Weights of a small transformer language model.
Size: width 160, vocabulary 32000.
Training: a variant of Adam for these matrices, 184M tokens, 5937 steps.
MLP neurons of a small language model. Each row is named by its layer, matrix (up: input weights) and neuron, and shows model dimensions 0-159. Each number is 128 + 32 x the weight over its row's rms, rounded and kept within 0 to 255. Numbers have three digits each.
Before each neuron's rows, "fires on" lists the tokens most often at its 100 highest values on Wikipedia text that the model never trained on.

fires on: " of", " to", "),", ":", " into", " £1"
L5.up216:170115117134141092100121107139132130135107167170151130103116140121146153139119137119062152123053091061203170107098161130139140151087124122134137171154117076146130128151107094135141135176193105168064056119135148178127116158142105113112090099085063118118085079082120132127094144108135158114109157090166115115100187138141119116135082132127142143093125093125175119075142000126130125161144154121161097147131128069077153108075151136103118100131066109144206109169189141091131095099139166

fires on: " of", " in", " \\", " dis", "-", " was"
L5.up206:133131188079159132150122111122114119097134131114150060183155108152128168125110112131100171174155166153056084181109180121128145115105148108108109128135155095092122154132166148177149131158077075216094129160143059114103110157123115134135134087212110145120204092130138147085096137199130101207139120105130095061145083108129145092177128176137114155202147118122165145081144105114132129093137131121081091075138158111124069133162095135120152146117092081112079081127108123135122101121076121

fires on: ":", " by", " of", " as", "3.", " generally"
L5.up204:133089117120141107097105138136140103167107124172121134096123132109126143174133148118034156114107087150197163114118065120097153131105139170132103107159085074161154161158087127154132131157191148052087040062139136207135122149115126148146092100086086116122058098130133108131098133027146136097132161133094127109097168157153126149110099140145116153082147083129180165103160113130129074151123158129173139111121115066110168082125161148149125117148094096158198132139176116120122153060151120

fires on: "-", " as", " \\", "y", " of", " 2018,"
L5.up64:136096157117172145107118125099117143020177116111134098168147111136121111107120160160101135149180108185151135118152118090195136121155155154160108145093137116079092119128114151147128092141177088056096156111128049121107102147154090088180135076159168146140159152085135083148129129070172134139073078123155143128115126160151049179115132127164103128128137170185169132113107110121129050137101090111055095165099160128128093070129085123097113118154092089134092129144137157200132187117128132

fires on: " to", " of", "s", ":", ")", "\n"
L12.up543:148164177098162223080105115141133085171116148128157091141127111128120106142118133150116142121151164112129093118139108118245102162093175134175105121173145138183082148146162128108129114151156101133124137135145140134130062135109127144151140078139135155077122113126115161168152185094153176119090179145119128192098095151138161140148126206109137134123185120149162097207102125145101090097157099155091084132159143063113105132112154141144158106102116126144124070206140029076152101155133133

fires on: " of", " as", "s", " Species", "=", "{"
L7.up300:077133117111158173101162144123140158132106185069127119160089131142078138106074150137135095138144112088136124149165126079102144139158174117115143126138096095177099103172118163089114162130161110122106154174089121119131076113110120059156142116099133120117177105175123040151054134137153128180064130091091167186142129103125177109101108146132117174128182115144114121073144122154077192097099158128147127118233095141083089104083082063132132139095137150109165123139040136158115131127104111

fires on: " 2", "|---|---|", " office", "|---|---|---|", " 1", " |"
L7.up297:134094113153111139120110120166139148124163111202131148103107121106151151117208181144118093087179140130146173085132162142096175105152086147137167120126090089113170036157104152121106137129205117107182134109157087167151181135126171115135147100160168113154108131112116099116078106085125209053069118097170142124125130145092130116142128092100124093085105156118130127166092123161097142156100199172129165136085088098114144082118170181152117098180121121081147186124177130080147160080157128

fires on: " on", "\n", " as", ","
L12.up172:175123121096101126145141076156106109061159112142109140164150128129129117131131132151105141118127131124083170137119150185181118146114148145100123087159109102109139128074069162153180111098154090095114143105122136075089135110149051141133100160094179180092206135090141239073112079153089071137198044103126151133103094121091094167145167175144143058135126118173150136104112163146160145158132125115099130176087098149112104140175147104117122152083177134122116095133108185116186130114139129

fires on: "\n", "'", "’"
L4.up330:158055112121217143150130156132127167140172097143138120096134127095204115132181118082188055136148122115114144115097080078105137076114079136195157121082088071119117191151090155082125150132122110146139130125178132146133129170050136127112117112081125149152128126131110142087107139143117122082152155177098169178137149090124131134100067116209132120129075099169120123155087109072126128161152097140099162197109116078151122074127134102117137137161079117118178117175090131152120143112119189

fires on: " from", " =", " as", "\n", " of", " also"
L5.up241:148169116119128123112155099093107136024084128126148121091151137093146116124124127156161065141165148127101125154131110081131143158118159102057125182071133199107094184112153143112143126092172132069156129095129075079105130085128102101121122128090156120128163156122119119092174112125081087136117087099067073128114127128178048113122136140130095121117109082132105071176126167113135177111155050116029129160073160113135079115106112102080109102132159144120159135095079156173138120154089133

fires on: " to", ":"
L3.up421:164154199135065185126080082135163136128179141131159163090149128119132066107114091170152125135139128161122135150115110128220086099098119124155123125103202173174122101158150148075098108163168126146126153138090070126161103137120113157100144119150105133118160147106159128233153152103122158131135136130084144131111142139099104096135124123150096117100130147135179055124128082119138069106158033136089198143073141124139191163152114120118125131154125145092087157178133105132149122192190162

fires on: "=", " until", " by", " from", " of", " died"
L6.up155:175082074168119099101166119141057096173146145146102091110114082192097150110135120128082134134149085154135135172152083168124112129078096106158149118126097133138112124121089134103157063099158081084173096129153153115161126133128114164136122127150174074094101130061121150085137147152147128153161120152132109104130120084120190080091123142122166114091136068135128195215091117105132158105109129097110079154066144143155137200119132159175127146114154133100098119148117159046105166027134120

fires on: " $", " by", "-", " –", " of", " (3"
L5.up254:152097146121179123157108107146117129147149095143101161157105125095082121126118189129032156108148100147188188087127147117148096142112136168160122101196101042130129122130040133157103091129153128021085076083129171162110131123131083077164143071081076112127086137072136122097098126110138144127109151110135164112102166141133105163119104138142103108128175104160169138094147156141100134128067208117098157133116087103116135054148183139139136149147122106149140136126170145091124099081143124

fires on: "\n"
L12.up195:163149120066125126152210113097157149124104135100168085159175146164157115129119119110142107109077140076092177167164116083146131117156148109134127094154174140167134130093118165105098157117082141126118149159092105128176074130085079113119199140134122102190136150145166120081054125126132079127078093142114081120149120081174132084128135128132105110161037128148153173076146123076127153121137127192069120188102120124095102130110086096088139113137094155120125092151060190190128109164122175

fires on: "\n", " year", " Preced", " by", " to"
L5.up547:120145136070108142150134081134131123143178102190127106103066208124153113195123160092111130117152106118102146158111154137136092132130115131132143129170112073089143153123122133101121158140224174171109125108144145103132106154091111095216175116042102109145123111167121162108112174076137115096151101149090153151089171161147104123125066084050145115107095109121149082070115115122095118160080138128168096195135099139100129169069177166157128120207148090122152108141087139135139147133122082

fires on: " of", "{", " for", " to", " Pld", " in"
L11.up122:162137158117196106110167108107115162087171118086129038197130159119094180090099125134168119122177138133103117182129142105137117138128167146083110072137127096110095112126142164105155133110110053135108185130129095090102091093155068124127114095150152188121229130123105134112114099163124126155146110122143128103152146085154116107145168224125136130155179139149136098118070148110101200101124139083058116107130152132162056120154093105120094104105143076126149105134099186192106146124122130

fires on: " it", " which", " of", " It", " those", "\n"
L5.up223:157102049107198109076132103123120101153165117116058161130075123117099135101103162136084139123145134168136208139141185137098110100095146143117148096145109113096155156134117096158147125156180096096161071154126164124099120111142083152148101113125151118120128149061095071122080121084187138197105128078145161148137198163168100116081106136132132147066153130140151101132094060143119249108109149113127138103106105112136132079109143127119143079113137097127180106163136188113118135069112149

fires on: " of", "-", " in", " her", " from", " single"
L5.up632:125132139096184143104119076137103144162164098068102076113106123195067138124081122164137151154189165144081120134094198143159116103119135110149125041131173111144121139091142104183058103136087083101145113196123077074087100158129114134156129121145124117106189148141099158121138141176145164167128130068155129125146081096135192153122110157121122081168152140146131145097087091121092138063105105111113089124138116132095077144107043066149154152129139068105101110169078120118123127115111091

fires on: " is", " his", " her", " with", " also", " At"
L3.up125:164137153158076153126109119074101170071104165131135124107093097129116071126117155112127137092125172140138151140142129125155141125135068124144133126088155085162083132149115161115117138074138072106156137138127077144161138138138093124115136101050083147144136153160165164128162107128090153128179060085044150135164119109167143118142137000127095129131116136145127110114123183127151127084119025165149115213104076196148133152156120131150179090095149155147118124089081162132147100150132099

fires on: " in", ":", " of", " to"
L12.up515:167139103096143068114161104090113120137141172106142162041113091114144144155126118100096182133246146108137111105106067210117129168134146144101092139127130180148095119166156166127166116130175124122128147112168151141066198156114141132104127102106126099117145126089086166109146159112178113136137137158139113144143190189184123179141110199094094162103172077100152101147183138122111138101103121165130123151069182098153177121102101108155153111100103143174153171115109062134130162131137103

fires on: " by", "3", ":", " dis"
L4.up271:133156133126135105116170153126128168171134128101132095107127109081110161147121168104107118026053160063125089103107119111053166115196129147125158113164101124154130131137123126173149144140151104126150109152180124123125110210134149113127130128103076185112099127146096109098112138158173107091178054124157116118163132128118195136120115161092172165115163139111127220047172131112137123139093118123210107091169093147097138114040106124157131101111108134129129166110162117159123167071110093

fires on: " \""
L5.up375:155149086141103110086146114128093127135132112173112135085118143072097113135120177156092095127118131174131090182123141081131116111101146159143141128150106130130102015153107131135159112144192130124121071134134133171145106108163116170122086105061098134110103105101148068162123122094161151166101110118115150148122151117168128090048121103135129171062128147163172103130097023134087116115120161133133171160129081082121113133065167117124144112169112185130205105182153128146094223101146145

fires on: "'", " Preced", "\n", " as", " them", "ing"
L7.up63:106164144108165121099155113099134102086144151059156134145174156049111118133131095154116053140242139170155140098172108150113142149111108140123137152081106213086107107133106171105157168121093148174192117116148100107133123101109155172133141140100221150147151174134086035097163154159101109115193112138130144161153105127146130136160149124113136091064124109098127103202053209115140092127148117124119101162138151104151153107130106140098120114125147140114150180113111130119101136108116137

fires on: " to", " of", " It", " then", "s", " gradually"
L4.up181:140141184111167135119153118099159130146120166088137146157090167106115133141112177116101126180104146101159199100142070108092130136110173147117146157107120127170115093163133112138163137178142118199047105138134146163144109100095090094170145107115053107149144023161125105160125141134146175107074176103136110163128137139187161075113136164159140220109128112132160068073126100150092134123123126122166105142182158057103124140136089030103116105122115158120158102161110115148112150161104129

fires on: "\n", " Label", " °"
L12.up459:178166121086127144124108114088111167092096151118110203082102151175171088106093137128148157142152138099138162160128130148159139152122194093088113110142135161159150137146147139130161161116117089080113146137122115122191160080094036095072171154122102107140190154135147122088106098116097133137165076107063106122117135164078113117095132151153119118117113150142095091051163107166140155113149140127107160190063124103101130100149132110111139139129137109149027085100063186131198170143084108

fires on: " by", ":", " of", " called", "-"
L4.up76:070143137113112114119144153150114114125108126193138138130146115102134128154121129067104103022107127119167134133121164151049159131179135128124130111138053114135167115129114139153111146065121120130137147124114128175152147133099125138102127160105121174110058072128100122045095090094097071078158087115101156088098154101066157122129151140093169126105140097092109191104151188134131159135105104128164125084165104099127164109098185175126071095092130082146128128097178109064127155034093117

fires on: ")", ":", "-", " at"
L4.up83:107146216081106108178136116123150124120107134165122124137146123065186125147174148127066094120064172178106153115134078115123133129159112119114135143087147111104149142047154120191171105113094180121132105141132158139100111114143165110126083109182096158144131145128118167134142091114087074126134193092153143153127109164176105118171147213149103190210089100150142075113128074097119113119170064153114099152145170158118107121112073134063095172136157171132155103088116118139135094137085116

fires on: ":", " by", " Label", " include", " Starring"
L6.up404:116151111140182172170154120126161146135123156163128161122106113098219061137136080174138113077143126116130125120122114099118171172127083096176134157161167116109095132118167113073118107102159089138144131111099148173146134115104130136167135123105100093178160112101108139140147069119108178047138128132115146114128135102109126135096109130101120162083157148174215174072118115116078155068139127133143139129076156126118113142147165154143186109029146096127114141128065159106092145134254104

fires on: "\n", " 1"
L13.up516:120166107119077123144131119146124120127079124179125099159144157142145118126147154106112150150092150158108206161158156118109140130144133148106149114132132134152106135102125150177120165135147165134098042113113112121130178140089123116080163144074179121159141131176170101108071105154106108144154080119116042102134142129088158066111128093222145103113090151094151159101173135109144186089078125183120161140073112148096129140143147120065161125150087140159064083066067161180162171200109097

fires on: " of", " it", " as", "It"
L7.up330:114065131130156132113128141133117148111112178156079116112120164142123147146089133108104147134054126092096143138133133104074171091143137139109122114125062086147145145158152072136139134143163105149127106148110154150137119079121155103160128120166102089137143105165122103112041117107144161200122181101156109142157142120129192068110153097139146179141142147102069127073148057163103241167123107111149149048180108096080163121145090186156112123131104084127153088200117141060105155148137142

fires on: "-", " At", " pre", " at", " not", " non"
L11.up306:118158164174134112090122153158148149159159118179144011152121113153140189117131150144158076120133149124084086125066131113094121125151130127154113105097113107151104089101195144136117132145174085162150136103137079148154052126127117153123112120145167153120162120157168131158102146155140139115137089129122175068126155121190125133126150138125157170154125128135101174130101149109144117081109077098121199059125151191142089138064148126137104130134155079155152169062107187051144177055104085

fires on: " of", "ing", "А", " by", "\n", "ed"
L7.up462:146135134152138107094130110161117128130152115147107129091126112145066150090197111144105131136181103117174134164118112129134092121090085093110169072123139104146125114146120137140152099130146105163150099136145117153094115148110139161126128109142141105084085105102134173108117144094237189084185065123135043045120170112124105130129080113125126100118189129122163118217099141159125143075082102119146151116028133114139061130125140160165127088185101053117160078157131130099130143134154073

fires on: " of", " by", " as", "It", "\n"
L7.up266:121162159131220131134175110096101130135106178091155140142119134070145125134104137149120096167219168132162195113187115113088162150162195139139164161106101213110107139155128110123123155133121167122211077125103125118130174106151140122149158136137171102160113179147092078104167156154136098156109126077117086178154127177166138131103135148134135167110121076125157124158130166102118187132161121139154071189122148095120135097105106138092122133145116192109146180125063130204152145105079138

fires on: " 2", "f", " was", "fo", "d", "ie"
L13.up3:122102102110164213118144085066134126165143158100182132184130134104160148077149182094103061113132102155129162126133099073086116174171044120145104092128163118141141145162176145189120078127082103179092182163095163155123139115090128153156169146103145138117164128037135089126102106108151117150133154145087165172167107130125166139091064096120126085067103159158166152169157145151119117111132163106130124159142154090116047110144139096123147142157103161087151150135086086109156120170109122

fires on: " to", "\"", "|---|---|", " of", "\n", " with"
L6.up233:115148171188088139152085092143123120130054058183151154161161136098147078116124174082152122123049155156133165088126182110173136099137106124130155106141153129096125152037111157143102109148064127110104072117140098098176130078130096134085126133183116131122146148140143133088134125117080146068069096143164152099118102142096088096131155094117087113137102193144121091134079167099116130131137175080086158160099134149128056116123145149091105108206167157139124085136120142141124188181159144

fires on: " her", " his", " During", " His"
L3.up455:108153179142110138164134146120122147130151147108106141155158118134046086178082086099113106132092137172119130124135145134099088113182125147169112090149148146154079161079114163127078142116098115140178140192133097139171101102088102105081114149082106163138075141136141094102134108158120097127182111144097144037154146101113196096093109000143141123133123181106111171102141213109153122093080101162133171128142099174148125128137135153141131114131165157173115188078098125141124154135131090

fires on: " \"", "),"
L5.up523:156159094124155087091157153092110107126130153170116151122126153124125132139140167146103101150129083164145085157091113132174112128067154140130116156162113117146126125094112133053094117092180155146075167151119174187130115133161095139132078142004130141134126148095119100134130105052161135120078157135101218193105160113169102165087084143146154163032133085162125122140108125140118206130127167137089118138140106165099155089063176113110105132115134139143172142127158142116137177067119148

fires on: ")", " of", "\"", " &", " 7,", "-"
L4.up339:109138187125101177150080136081142090107115131140150131134119157076114106100128117153081086166123116184098119146159086093172076120078115135136110141071181140128092122125161149083148116100096152101118086125048109099131105071125143160152167104145157081148110079153137121211136142149104147171141155141120113148143114152158081096111140120199096146069098077101172038140086097104158073094142109112073114139072137130126114128106124125068137103195106176097137160135086052141087128143137142

fires on: " on", ",", " to", ")", "-", "s"
L12.up412:190141125115138125141126116142090109109133120154102103143157138080071169128125114135121164150170125153101186156153093157182072120069116116141111112151165052121137106059121126177191144101148094158100139121137107143045094146155065143106086104116102177089171138102120169125124127161088098124223119123129216104134075117115117162110102171095116109158160111117148120080079076154155127119131161133115171118084132167103109143134151108184132194091155061101138145100136178092133076128134115

fires on: "-", ":", " also", " 1986,"
L4.up391:124157207082141122130134137127152159116158169075112113213125144085150134120094123149105126056156123112124133149154109091107158141159161138110161126077101132130152183110125129147181125157116098135129147094146132118129076180167099085138128115102142198145151178126095125050142078150122051084134128094160103153123132142147071167143159174140132182131102118138123144094174065118132142152107073164087107125127185156124118112196061186081084148086140084144102146091133176107151077128065120

fires on: " from", " is", " as", " of"
L3.up386:121144092126149144167076114121110114127092130124144112185098090063094138070169127143085151132211113159189193136159122064144138147094115135105145146130108130108117107129085182188171081098162123125161110046132140136086128179166107024155159097150151101118139147149136149141100128123097111145135097130148116133116122132168078163119138246146101122104143144148161156088129106087100122082101141153141090182119146086127111045114113129104116130105089094108112175113118153193134104101119118

fires on: " to", " ISBN", "|---|---|", " females", " Pld"
L4.up15:170150199139138128119131147131114153136131107134144113163117153153132142100085142088187123070107133149079255106108162166121096093107142118174120140168107130134141137084180116125120136081114091126113137180187116081148132112097138083100111151146199128135159144145102135149103117140110124078082047178183149100122160159108148142114169169110142097160159207178120164118103201121150170136130140101106118120093139131143057109111152191133117136138171127103115163101117225136116138087129135

fires on: " of", " =", ":", " Label", "-", "e"
L11.up556:212135108111188141109187121089121122138135072089149054107198104153120178143102141120124137170151150089087113126115076127136172142116123095089150085168143076144161083112156177153123156149073068137213122186132096145117089141127106132125163144128095108101201119114129150125077165155141116211129139127173120133162086086138192124110101179095117122161167118118130119094122099120091114074143132112108089143136154135068119129092114104125150159148119069147092080124047162116094127138134109

fires on: " of", "]", "ly", " 1", " \""
L5.up6:159138059170194114068160102110144103087139133100137115078120132098103134130142184165085117106180125103214155095126159077122135135061140161080139138138113143127088147164080123099138130117184110116133104084137121140104117125140117113141112119109098136105146112110161115150116134031172154102080099115089100181130135147198066130089092131132114157121132158149201113113105088154077129105116144118170137199122140088126091075088150090124132052169094111160212108146107116190137130141142131

fires on: " New", " by", " as", " Preced", " List", " Former"
L5.up321:132155217159155112138153124103128095128128162132180132071144132110125131103131123148128040128148145117158121137168086132092137139121121138149173192095125233126046125130139130121129142072164193072198140125116145080111160072099147093105159149154146118147087110146105143107150148181148116091118110103073122149165115134123126070132097087131140118119097084106167124147156202131137156093124080083154106136147140128164105116041125081119138140165088184113185146121103123128147138203089131

fires on: " as", "=", " |", " ", ":", " of"
L7.up353:130083140125158124121129133129124120124163040089112129164168155117080141129066116145129127120171111155040092208140121102114107120112165149151113100181116073129153136134128061138096134112125118149108134125094151108117095071129135122136125093156120123133173128133114083112054093112119102103090192143127203082133123100137127108120138133100105172218158117110113109123080109156124188128137125124096166034168114119138097098196113175172078126098112047095167092124125153166088118087155152

fires on: " on", " |", "\n", " "
L11.up426:103134116098148134147081156102102130051125124151143110125115174173057091113152095124126103145134123134123188164183131120087081070140145105124122111099163092137193129128125163146085132086091133125092117140103109147089145076102097123143180115137160066156085150163109103117111091089106126149155125149135101040123130123102088107106116092169100113148073122084114189141087072121124152122062119185127156073064130145137095112211130131123124115137098067163112124045068155146105106150112074

fires on: " also", " time", " a", " of", " 2025", " only"
L3.up557:101154128116091172139085112131153107127095127169189157133208117117130122050136116156096114163122124161167182137167079081175119106098074104087151123058151139118088141067119124187118075135108138174139081107111144140151105131135136174133105122155129149105164179133147098195128161128168125129105107129090054115128131142120088105132106126152101123111130193156233080111115108107157042123113103100126109163086146060109087113143106094081085148168129152083160088165142129150133129146151111

fires on: "\n", ":", "):", " of"
L6.up171:160166111134134078111183129076119113155102157087153111059121099080127163167102123107092198148152149091134089114084081132116126168109135146098114106194143145131089100144138122100161141152133108122163081101145081114137111175154117138077140164070129165104117119113097163094147142137116115147235100156157098097142140117175162200143091203109176143078190081097137139113200157102126149116128104126151102191123141082140177133155153111153198109091090139164145164117129112173123108086124115

fires on: " of", " to", "i", ":", "\n", " by"
L3.up574:195155129103114157099200104099146125123131100087162109087175127118165125173069137113183169070113184063113108141112106141133104093158157127140087135129209090222140100129168100122105157147145149116113130143134151147162111169141149163083118064115030193143159097173120143142153119095140152107093156119152111153168092124157128131143139173081173139201131135127180101095141087128120127150173063136112114131087115111122096180161155085151164128121078140126145113118128112185119072132135134

fires on: " of", " his", " as", " ", " her", " on"
L12.up30:152160092077110102138168098124127141107146093107143094174127133113129114129108156167107131121111126129108174152114170164100109153137180136130119115120126083113149102105070177138162194129120084091101133091125108116118168142118050136105073112087135170143171141113109108117107085159073018150139119134111185094104112132155145150129136180134150136126081093134170142057137177107144106156158130170106120149101111192099131110181122114049132154052185125091136127033121174135121051097127124

fires on: " by", " who", " with", " of", " \"", " m"
L5.up255:138124115161144104087136091147103133148111102148147090066159142139087149108192124175087111123129075097180117133092068120140131128085097109080148107128131090136103157134098130102116103147159168224086081082141078168117119129111116171129098123147115096103111137127163167157111136049195172180156069113092038091137182100133131135136104099139117117087131203158148152173100192158108130109096113115165143192096119098114108141077139100165115113185088086123145120142113117096125151147170093

fires on: "\n", "’", " Preced", "-", " Succeed", "'"
L6.up69:108135125115219114137091089157075130130132139150102086123124165118138122172164165062175114150176105106114112144142118147082095119090110173144159067114104090106155133140100101101130123162162129116139132148154123095139122139104082147132103065041116101092164124111132171133107208091096069072180174198108123168113150148111114151154052108103145129120100099110135091132137144101127126180107119128166115176145087049107135108078117147083120160237096139128153117133106139163095150156110141

fires on: "|---|---|---|", "|---|---|", " that", "|---|", " called"
L11.up93:112127138121058156102050159187163165180110099153103162177087133111135131141137140147162134104096099167109126139089143123135128082132123155173071130128146111157201075169147119131078130126177181127047125112142141139157104155100127097107105121140113101121084102115130105160160147109127200042076158137139163120080147107140120092168167130104138153057153152167091144133120151150152112159121097180120129102165063080140128116116175126143091114112134157056164156146219117135107145069160137

fires on: " of", ":", " by", " to", " 0"
L7.up597:144132183163157107164146094173128123163145118098111133128159146086127172107175117126087152138235105121178107150072106134141132125077125103068180111173119108119116128128136121129144093126168128195139127115150159122097155132128097125105115146143112130093113141101125170088113117139194088105155107127096041066094166139101079156163151184145120149177195094117134160137132178128127178111084106077126151033110164109148094114128137207106083094161131065120111104100157098103165146084132102

fires on: " by", "\n", ":", " from", " of", ";"
L6.up102:158134145164082138128136127132133132180078086120121120067161066091114157151111135102122163142123157127081146133115087107134169160149095118134126106221105125133154115148118116162142113183184104111164046086177072109163109119129149123087121143133101145076124107126115158142111151112096134142253095132141071036138117110091201153128125152097121109127185111108121116120181124135133097146093149106153164177128135059130136143147150139189161143198112109116138159129170121149101123118207129

fires on: " of", " Nominated", "ing", "ed", ":", "ly"
L4.up495:139158064103149190134132101132158071108148112076112158110147110200104073131053081190139125188131156149162075160124153130146050092134092110094125156095154121133085118073142119136179097204059110141166111139142207100131094101095113126112091185152133121131152164095151114147140163127131104123153065173130156115151139120135116140140122108128152119153118188150169079139091201130150078096142067128123146151134113066159121154178124103098152169154141163142132119129102185152122095121117144

fires on: ":", " of", " are", " in", " is"
L9.up421:095116144178093108117162173102110138115112165152178093225182135150134148139096117092082123119150063110176111121158094099093124146111123149115183182129109085169110179146108173125072130073123120141136136117092141184202153175163119105122124126141140144148081074143133121086085101152109058073063166181125160075129122112114149127125140149132132160183113068096154168054131150104193111136098141108139101102152164121142139110114145149069097123134104090134142111075155152102072128087116155

fires on: " of", " by", ":", "a", " is"
L6.up73:137154129153140130120202126131092161120100130101097150038144161130154104175069137139145131154134153089162096136113075150106096148169145121151090125110107151172152066159176079111170150116140158190109115090107091200169102150127145167129161135108078155149103117153156116160152154137145132128244071170137083122148157137152156122130119107100213157111149129106112070137095112162139125170137131105148127167122136085127179169144152136144179127138097160127106160141163083111114231114079141

fires on: " of", " which", " =", "\n", " 100", "d"
L11.up192:128136125055167136155181110152118098093164175114128172151114137148142065154135121174133063179089123149155129134173121102083137079129178156148188130086103158151159126150105194151119123133095093119135105119105198140118135121130114178156170154135130093140101112118135079102155158127153091119057132079145117144113119166173110049083089094151169125123089110114164156121165153130145193136178087163123067134122138140102085165132118143034102120076112177106151098114083140120174144159065099

fires on: ":", " to", "ly", " helped"
L3.up365:154144217105109173120114101123144131085178140103174131120116139151084071135061145137154112113156168125132105141129149091141069073138147121151112133122196154161067123165157152097122144167104099145173144130131174159156074128149136171128153126161118161111162101128156127192112169110162164106112124141165148106124112126138112118136106186110144096121155162116208086129156108128135076086136047125090125181145132112151114178234139134103195105161097127123121106177118141147082095185184180

fires on: " |", "\n", ":", " by", " to"
L6.up552:132105088098208147195107110091130153118157156104144132132121142061145090097112156101143046125150109132127073121083158055131171158112082033069134108105154116138116181122124170107100140142181178152134133047147107161099151104108121166160105135153138124125113072121129170107106111120152142093151103141155165110115167155157120080065143107094126161131136160170178129119089115143108136114174121154173083115127186162119126136135165158158148147065133127101121152161134149115083108098228110

fires on: " of", " only", " &", " It"
L3.up277:123163129098129167175104116134147143138107169159148136117113158077145134121170143147091106179095139167130179146191101091147128106138154139153147139053138152142181078126144146197162175137124159115119074152089115153108116099132163163158141076162115099141118098148125076172120158148155168171136173104150133190133133152160117098101125130181094162124085116137195057136159035128111104125163132159147139146081167138071107129095100089089138147183118179104177113175102100177098125220123136

fires on: " in", " \"", "–19", " of", " to", "–18"
L5.up140:165136123162146098115126133110114151090118149218118156091109168090132117154108168105083131153122098120181167107134110115171110167095141156152135189153099161138075144150090092074146136099148164124116085117126150214138124123165141126146108104078101122128118142114155117121145137070148163145100197140124205181116163132169120137073106120132136142102145098140158097141148010154090117192141161117138159163111107100099173102089184143127126156163125169148230155167166130109129171122166156

fires on: "\n", "s", " Ten", " one"
L13.up341:118125132134129104141095144072143125116149154148117083165154169155186156098156115114158147119131180174113229132186092041157156124137065155124135085091131147153072146106091117123141158117144147124129025118108096096150153123089139038121177110148113110159120140135133093163041145058088147146106094117101101164107137096140195079148135132095134080159055166150105161131122102114139137135132152128125138143103122146109115138148148089082180122146142117149144115117118126168169175186086114

fires on: " of", " by", "-", "'", " at", " with"
L7.up374:133119211103154076140166097122135136091120071131153090160237126183132150148124155166124101140059166128133104175093137114110140062130121129136122096119127101149104157111177096162116127139160162225154110117127089198124047147156116218150107099140095170140129144150129147129144120158208113104156114089118125079162112123177108145153084129113133142180109128112157159088121165112140131099145093123074116085151128178117082149112106152140133103136089094089166108137143167076150157121094126

fires on: " (", " will", ":", " by", " would", " is"
L4.up54:133151051147093127140144140161124143142098096158168118073139109095176127141109119124139176066077165068133139110122090149119127160199144121136099111163115144133144061157140105107117156123139173171145092127128069168143167197126160136083151146093071158124104154097136118168127153114144113126130100126120111103128131116081183144145102113071154116116146073105157098091147142128142058172149100122147112133140111042111186128123189070161156169134106141092119156162206089113093174040143171

fires on: ":", " of", " being", " an", " from", ")"
L3.up151:171083071174141180148113094144086132150134120096095130127068133144112122135152122139112156112161117126168173143139084110157138142067095141072132142123179146129151153153154115140145088089121155141068114064097158154064161121125121091151141166125068034158149153171145175173153132141085122150134105100126031144111139165200057131116127184198089151102129106142116126105108097122089135083108079104131109203094141073128151111092137120152131152174108127124114079096094119170153149115096112